python train.py --n_layer=16 --d_model=320 --n_head=5 --n_kv_head=5 --head_dim=64 --d_mlp=832 --vocab_size=22385 --activation="geglu" --norm="rmsnorm" --norm_place="pre" --norm_eps=1e-05 --positions="rope" --rope_base=10000.0 --rope_fraction=1.0 --qk_norm=true --attn_scale=0.181 --bias="none" --tie_embeddings=true --parallel_block=false --init="normal" --init_std_qkv=0.0343 --init_std_o=0.0 --init_std_up=0.0343 --init_std_down=0.0 --optimizer="muon_variant" --lr=0.0169 --lr_mult_o=1.5 --beta1=0.9 --lr_head=0.0113 --warmup_steps=0 --schedule="wsd" --decay_fraction=0.791 --decay_shape="linear" --final_lr_fraction=0.1 --batch_tokens=131072 --seq_len=512 --doc_mask=true --train_tokens=1003000000 --steps=7653 --dataset="wikipedia_en"
MLP neurons of a small language model. Each row is named by its layer, matrix (gate and up: input weights) and neuron, and shows model dimensions 0-95. Each number is 128 + 32 x the weight over its row's rms, rounded and kept within 0 to 255. Numbers have three digits each. A neuron's up and down rows have the sign that makes its largest values positive.
After each neuron's rows, "fires on" lists the tokens most often at its 100 highest values on Wikipedia text that the model never trained on.

L7.gate499:154084133118098115083143081174137145155111101085156098126103167132164124113115130152046138180155191152116119061153132145160121111082165175140090168144164099087149110092122172149129094058103174071092097131168105134086151093098153139241101097143187142115083108163144119145157156121126098121
L7.up499:110062149066150115135082158154062073104155134102098190116146145159123172146134125128128134067149139139092156138167107122178132121133143086198153109158169126156134119191127066156118099178080134184166096124102147082205144160128112128143159155075108081165167103114141169071126140116159112129
fires on: " "

L7.gate483:116112149127080128155087135104089123152129147118055112141121144080158143152126145074117189163135124113109109158063096165075165137129106106135117085104105115062130153107071130147167150187133102113118147115122190153087217102178150135137118163131179156071071210149100146136097136145118125103
L7.up483:104153153153207131132123095084084117132139116199100118047147093144119119121151172129116174101192150095177180105126088114142149148146148136159156083201138154114167174170132108094107121095124049151117121141144092102065132140137131112144156173110124114081137123156169133086144106172082118113
fires on: " of", " in", " won", " to", " |"

L9.gate173:134127113119154116172141070125151114077130139163155138130111142064138134105099099091168064087151122139122111175118086152134127115195077110160175139123167184070132093057093160143076127126120151145158169148108140140085157091142058114131178164170098148152036114089153148125118110121114125152
L9.up173:138105104075135097124122065169146146109067138162171125137142182078153116137126171108205098115112104135150111127124151159124123107161130129125135103173127158086151077092115104127147116119151068114073177104140137090140160120080119080144161132124138087189120165111124127171075133101156119113
fires on: ",", "ad", "iss"

L11.gate518:150121102134139086095129046136145123099127164129091096089125113084150103116133110077174111108118130132054115176157043126164168162174085074088139123103132128159094107083118190110127118125093081140092137151154144161209132115099130185046063073108111127103119193034130099147164141130180108137
L11.up518:156098119073119101082126085121152145086134138143149177112142113085130132145154093120187099141113118129069145169182101137159103181118148113113100154140233169110131081081097129106128157141070098111113150173179112073146105124143111139121154091089101152117096147040139120113188139085139150144
fires on: ",", "),"

L2.gate425:160155139109123119153139106132122126143200138135153113071151088116101117085128112212191086121074176156140161094119155108131094131133180088133128131120153126101126064144109135118128073150090068135137138063121156107119159127089130128114132190097106070124115152110121103143115101099161132128
L2.up425:109107144113061107066110124093150095094140075089147107099142101071105141125218087148153118091095184062088138106139129118125134097145157144176139179118101102155097175142073111123089138123082099116136186116161139090138182138056122045134167111083107112139110139173071094157150071121165200095
fires on: "G", " g", " G", "D"

L7.gate322:095105125159129111099143126127089102188153128042055138116125095053123113139152118165178162097120092137137106107095074122151113142080119128201135166121094180124101136135146169134180156139125179130128125131113071129170095143223174124036112086163148122111136049131151121141139087099125136156
L7.up322:131170152142143120113121149107105150146092095160140127148138129128148121135149152175089114094153132112095109118128172130170168118156078125145092208109076127118129158141114183062083154110145082081127075098169126136135111068194150147101171142220072142116133106089127164153110154176103144088
fires on: " of", " for", " on", "ow", " in"

L2.gate342:110131131105080134099179067195160168139095115094144121090141130167128128126116103104149124149157089137113110160150093132113085142102198144139147103161134122144079098112120148111142128143126174101117139151091130088071157156080073156127104131093154101090114185076144104134157150130152099104
L2.up342:105110101107098143153161129079177162167084135059113156142130112086105077093098062110171151157144107157102115092136124109087130155096112179112087094109153178075170078157113089141104145065136185140056125129089131107085102134066190110113106125111119126181163191115139140097144093138143165124
fires on: " to", " by", " of", " against"

L9.gate157:161135102131186122131168106205103168111189148144165120143121183170141146136105160167103120155171087151126111086122162144178121100085103152150154158156140132133105130094089131115147109138151155063120120104142102183043186106097114078100144088152126127099140174145141128126087150164121125102
L9.up157:133134149105157175151094103168123089151146082163144161142206135147135087111134157144104110119124144132182130140136043166123108078115081091152143135133148176144111108170148135127101177150114157052180146119129091129130156130207106145152129134134117102108121132108134132190146110086177165124
fires on: "19", "20", " "

L2.gate0:127128111139114138059071127136140118158128109083172130165153135158142118141122122148140148149133111158148140124127184147167111095115161110152129130144174157121144140129159184074119180171106074072087124180132099105159087141132097146148100070123138111186124136080129162106139093084104126167
L2.up0:167125120204095122095134068125216124090086119199182042088090126142115184162104151141138109059111049132142118074054126121112123110115143160070146144121110115134115131104121165090076173082147101136142156151166201137107117194115139111139141129148081130093132086111135148181068100162111175089
fires on: ".", "s", "il", "0", "on", " as"

L10.gate589:131178102111130100136137099171091172103193087113078166163144091090091139083118013130119104118085101090089121120110126123159103064131183174139138099134158183165150159095114110150113148075140157122084164069142090097088135181129151112126147174086128127117166153068082135142113113060130091169
L10.up589:133148143110174110102129163208149123165175108106113127164156104122145148234116097127117100071106111055116138094126078102185114158168175140118122151129147136123132122112156108139068138144158127142082130092137160191091138172086154102112159111107113102108166116127072126080140122094068176166
fires on: " of", " for", " to", " at"

L2.gate241:150131112129113166144106154138144141107056116101093023150110150072150144152130145129095136148147133143090139054148126210095100135125122098138107132102109108098111122109120128100091137138111177129082170115131078111129104113152173151120108095110117127162157117178142066048118162129061153089
L2.up241:142141125153113082103097133173145050108090103054085097126160093111161091106137167129072146137131144135140131163132171089144111130160131138143087080126135147126162090135136119158092164132112102110154149058131082079130093177160164127122150153100111124209133147086157165095144125070137126096
fires on: " "

L10.gate66:155119054193141132129112151083116145088125143131089129068095155085123138194134141106157113145147099121089097067186092141033126148086121156170094127110103118139102134143173180111180114135123094084156078122162172125167137071110094109105071125195140107143099107149149136131108118082154143159
L10.up66:090086098151109105112094199146123104144120125082130133198126074111137150127180092093137083100080175180088112079108071075077155149105188140147126169120093134144152134155127157110180116079123142143172114161157161133119125158154131141129118114112107120143134118166175154135153100112124111120
fires on: ",", " (", "°W", "°E", "."

L12.gate476:103092166124143140102123128182144124122119074177163098169124174106071137168118151140109139092111129074103116063137128106086151135125165100162159094072078140103100162068117166166101086105145100101156085161185102166153160125116104126120098111139125158130086152064129126103136144103089125086
L12.up476:090093129163144108094091191174131128145119164133104163107121142097100116135160125111167071137073143155056153096143134096069099136063134164125133149116082027132085141118164133109144157156122185078138065143098146119167109163123082146123054122132112153143142117139138127067113140098144107089
fires on: ",", " ("

L7.gate350:129145159120161098121107085088156159182140049131182134107151161171212098109132157140137141099120128072112151141131157221116117131129124141145116162131145095117134127087115112121158152207111191119113121142194120164152136112114144144076188137151091158164141062139146162071094087080079092147
L7.up350:116154086133154129147163140104114158093142154140107088112161136125154111146141094088121177154125094142150134156154098182180087179157149128155139114164152090152141090094128140138132133171160121141082105167149142123169131109143136153160192177146123108202120131134117096143144146147141124143
fires on: "1", " one", "2"

L11.gate472:147126103150087137129107125150122138135085128123161137106108101153128161218108126149112081088191167129121106043134103113109083115094152125189115126159137150124113102157134185101088156066148150141118085136118137091109130092109154093129122123148154141140079101094167164057103117115103146125
L11.up472:100128140164129149156105109121114130121121115094154132135100077142072123156101138163149122105127110136140109099098122125126155094093117129174130112122107170101108119105138109124103147087192132105173107197128159145161131142142098061125090159117139083188186148122057096135134144107146157121
fires on: " ", " (", "."

L3.gate306:107126156148115094057117141127165169150111162086129118089161191136129108113041142115156113099093118149079229134167136160156118162083152126120139123132151140147180159200131140124146153142131131165046116140148143092133170115065203166087097109108128163141197178093140153145097118078114132129
L3.up306:132137095160094130134091123101123137149145210172144076086123153126146132130127150139080122055092144111111154110085143121118153101096072144164172087102130104136189142131190107157101224149150180154124104137137132182076094118135115139193108124158124122105126142094168175140129081129102112176
fires on: "1", "0", "2"

L10.gate722:066134097090124155161151117075087098154191063186036152075106185155137153102084144184170176088069146141108134100114137125145125075127149071134090136111122140105127156137081124156133138152168123133085139094184127159134145140117101165130154142111172115055118171141134140093185111130124153090
L10.up722:136130106137105177135124117182137148160160122135108147159135144112069075186108143160142077106157139122115153127139161106207166111153112131142126148115112139084106155141083136142160153146182133154072086169154096135041168119115109107162101068171135166080183123081111104036093109132143167150
fires on: " of", " in", " to", " by"

L3.gate724:186087163152188074120155096112106131177120068115109157149104119103142117138153147164110177096101108105093128092131157120128170138117162064126138113144181091096135154084121135147135121138144202111107110182142181159154089115157131111144104125161173140143196085142109098156073113079159132154
L3.up724:136117073111074069142158113127117151153149084189088131125212101148155087138154145141202088134162145106089124105144199129148177152101090156153175086106151065110135161176147119038107145171143099061109127086120110166113120091185131089134168170168130144183135066141083061149118120127144077207
fires on: " $", "1", " one"

L2.gate468:187164127186137117080130156142101105113159136176150150120079106174133105130109091135144126098143091119108156101101129124113147130104137120100137104105174124124115159152112166149100156158185083166103161153185116085150187093147114044093137087098183132042138157121159095144143088098111128187
L2.up468:155147110178135090066057115123094062153091090119111135197123174149164102113136136139131128124139171099136116120145149124133190133114144130141117167049106095140120099097055149149089082138156122083153172183130122109166186137078103057106104068054107099129125088106138117146157095110173139225
fires on: "G", " G", " may", " can", " civil", "to"

L7.gate372:139136124144074140114147087088188108089214125093124128121119156084101159166157148116157169106147166150093119178146154115158150138136106098116173173145110109141143067119162156214106087079159099086145133120143177212155092156158123174091144143119159163122162125191080121095100111096106139117
L7.up372:122141145152106107125132134125127148105101152111164156141168139064102156182141118157160187093100104185148135112146145124116126141228101160083133133115195134142154155192119128154121136136148081110095108131091159159140140169138120086084108120134125138135146145173136192143163140146161155106
fires on: " (", " for", " in", "==\n\n", " on", " to"

L9.gate452:079104123114146091110099103122116161077183151085147088056090132135166151128085093052206096137106124179134123159143116103146120153144110123082104123139137127089093172130094191113075063111145133140109169066138065110151123118145117120086141118168138123152145138140127067162177109141103096155
L9.up452:108145128091171151161133092099163177124124121089108143188189158114116151146141080103136143092141157161055088137154129158151112148121156120154125075161121101101117037149111119174092125188122101161144107086117144097080145164118134088173150077113180111102101105095083172111062090093123122184
fires on: " D", " V", " K", ","

L5.gate139:132122116166114090126110071077177085119074152153174094093149156149099139087131107097115125132177044063132099114157136120087167092066109129119168186118084135203110104088090158139129084135155161130150125177176083123107147174146089067103211143072174091155124154114118090103140161135079157177
L5.up139:143160067132074143123132083080145178119094143152231148072084157087134071126137127121161156135191130088118079141164119121137101124090098101123117162079154113142192069087106121145135109134172103136126093177134081127106120154145187099090122113100153137099173162153118082163141124103098160151
fires on: " with", ".", " married", " to", " of", " on"

L3.gate522:165161120127170102147136119131102086185146123161148148111132110082128119130172116123127100178118178162145107140180102149090172168176117120174098146127163079095122156069108136121107072132126171085139106119118136109171111112158131120153125171118202157174116100099145059172106110102089148127
L3.up522:152122161134134061078107069085041179176086113158146122123147137132098167095138063168126138145085134109080146109210198138150162206132067077145130166120130113182135177166161064090096144068132162115109114129113093108122098158096136073125100120143076208150118105074105042133042087115174109132
fires on: " $", " judge", "it"

L5.gate597:107155142195108163104184132092109163121158118157139144165114121139148119169154132180129074103139055139187070138054121141170092139140158114128130187092113152152117109124144106132072201106140132136125136139180093133146147134104141104136169085121225126154146163133115160086122158129199191104
L5.up597:140145120138138179130173168109181162145080132144136102124108103157147105210101119182169107082151159107093099110074142119163080133104134140123113193118108086160087075091157149146087153136170117131117117122155109093149140112180135120110149142139139110134190100136093080161108120159140158121
fires on: " d", " of", " for", " median", "val"

L12.gate188:137177139174077151116150090146140120130115139193076134138128126093150130150138089143122178165117151151087137078100135112131130122045127104108139107075135081104108089136109145165134088127167171073081107084148123143103098123227130127161165095131127114147092085154154171140148145097165090103
L12.up188:198059142107079193069035096078096146151051141159134130090122105116135100148152105152133092157162152145103112073128117157170128124142186169083156107139167116123148168124134133107129120169123176183144104187134076101137126105163162124124133136150077151098120159093185161108089113088129094138
fires on: " |", " ", ".", "″N", " −", ";"

L3.gate462:139152144078101150167095137141164100119151077168129141157124084105112115122163159099078155189163105139077104131136160092111122102128097158161179106113148206145134083193142147162085112136113034152146144140138143127064104139141137177101140131091167120102138090111156123048107115106098126158
L3.up462:117156083115109147118146184113042166088106126129125125151140141121071146196126142150141177173074138161176121103140135129096115141172145185124125099150149177162124148149186115145147117172141117095126142123184115101125177115150169087041163100040178127116165173082156117121178114147129165105
fires on: " to", " for", " in"

L3.gate446:157143121094125121138157133125117112149193078146089151143068181113125107144156130112169117123168105101098118125122123206128139167129089077136165147122179098147104136166131115191130044142146070131073181172130096077122088187127150118128129153091087085071121166135160102081128153137167115117
L3.up446:131102131141175148162105155125175094121125126207147116127144172120167100140092116169052187125141172130091122131160100146135081172171168134200164144151131140074139118135117128138115117102153068158153137108146112134146141095139088155144139147126088161085098129122124142098108143169098116146
fires on: " as", " to", " for", " be", " |"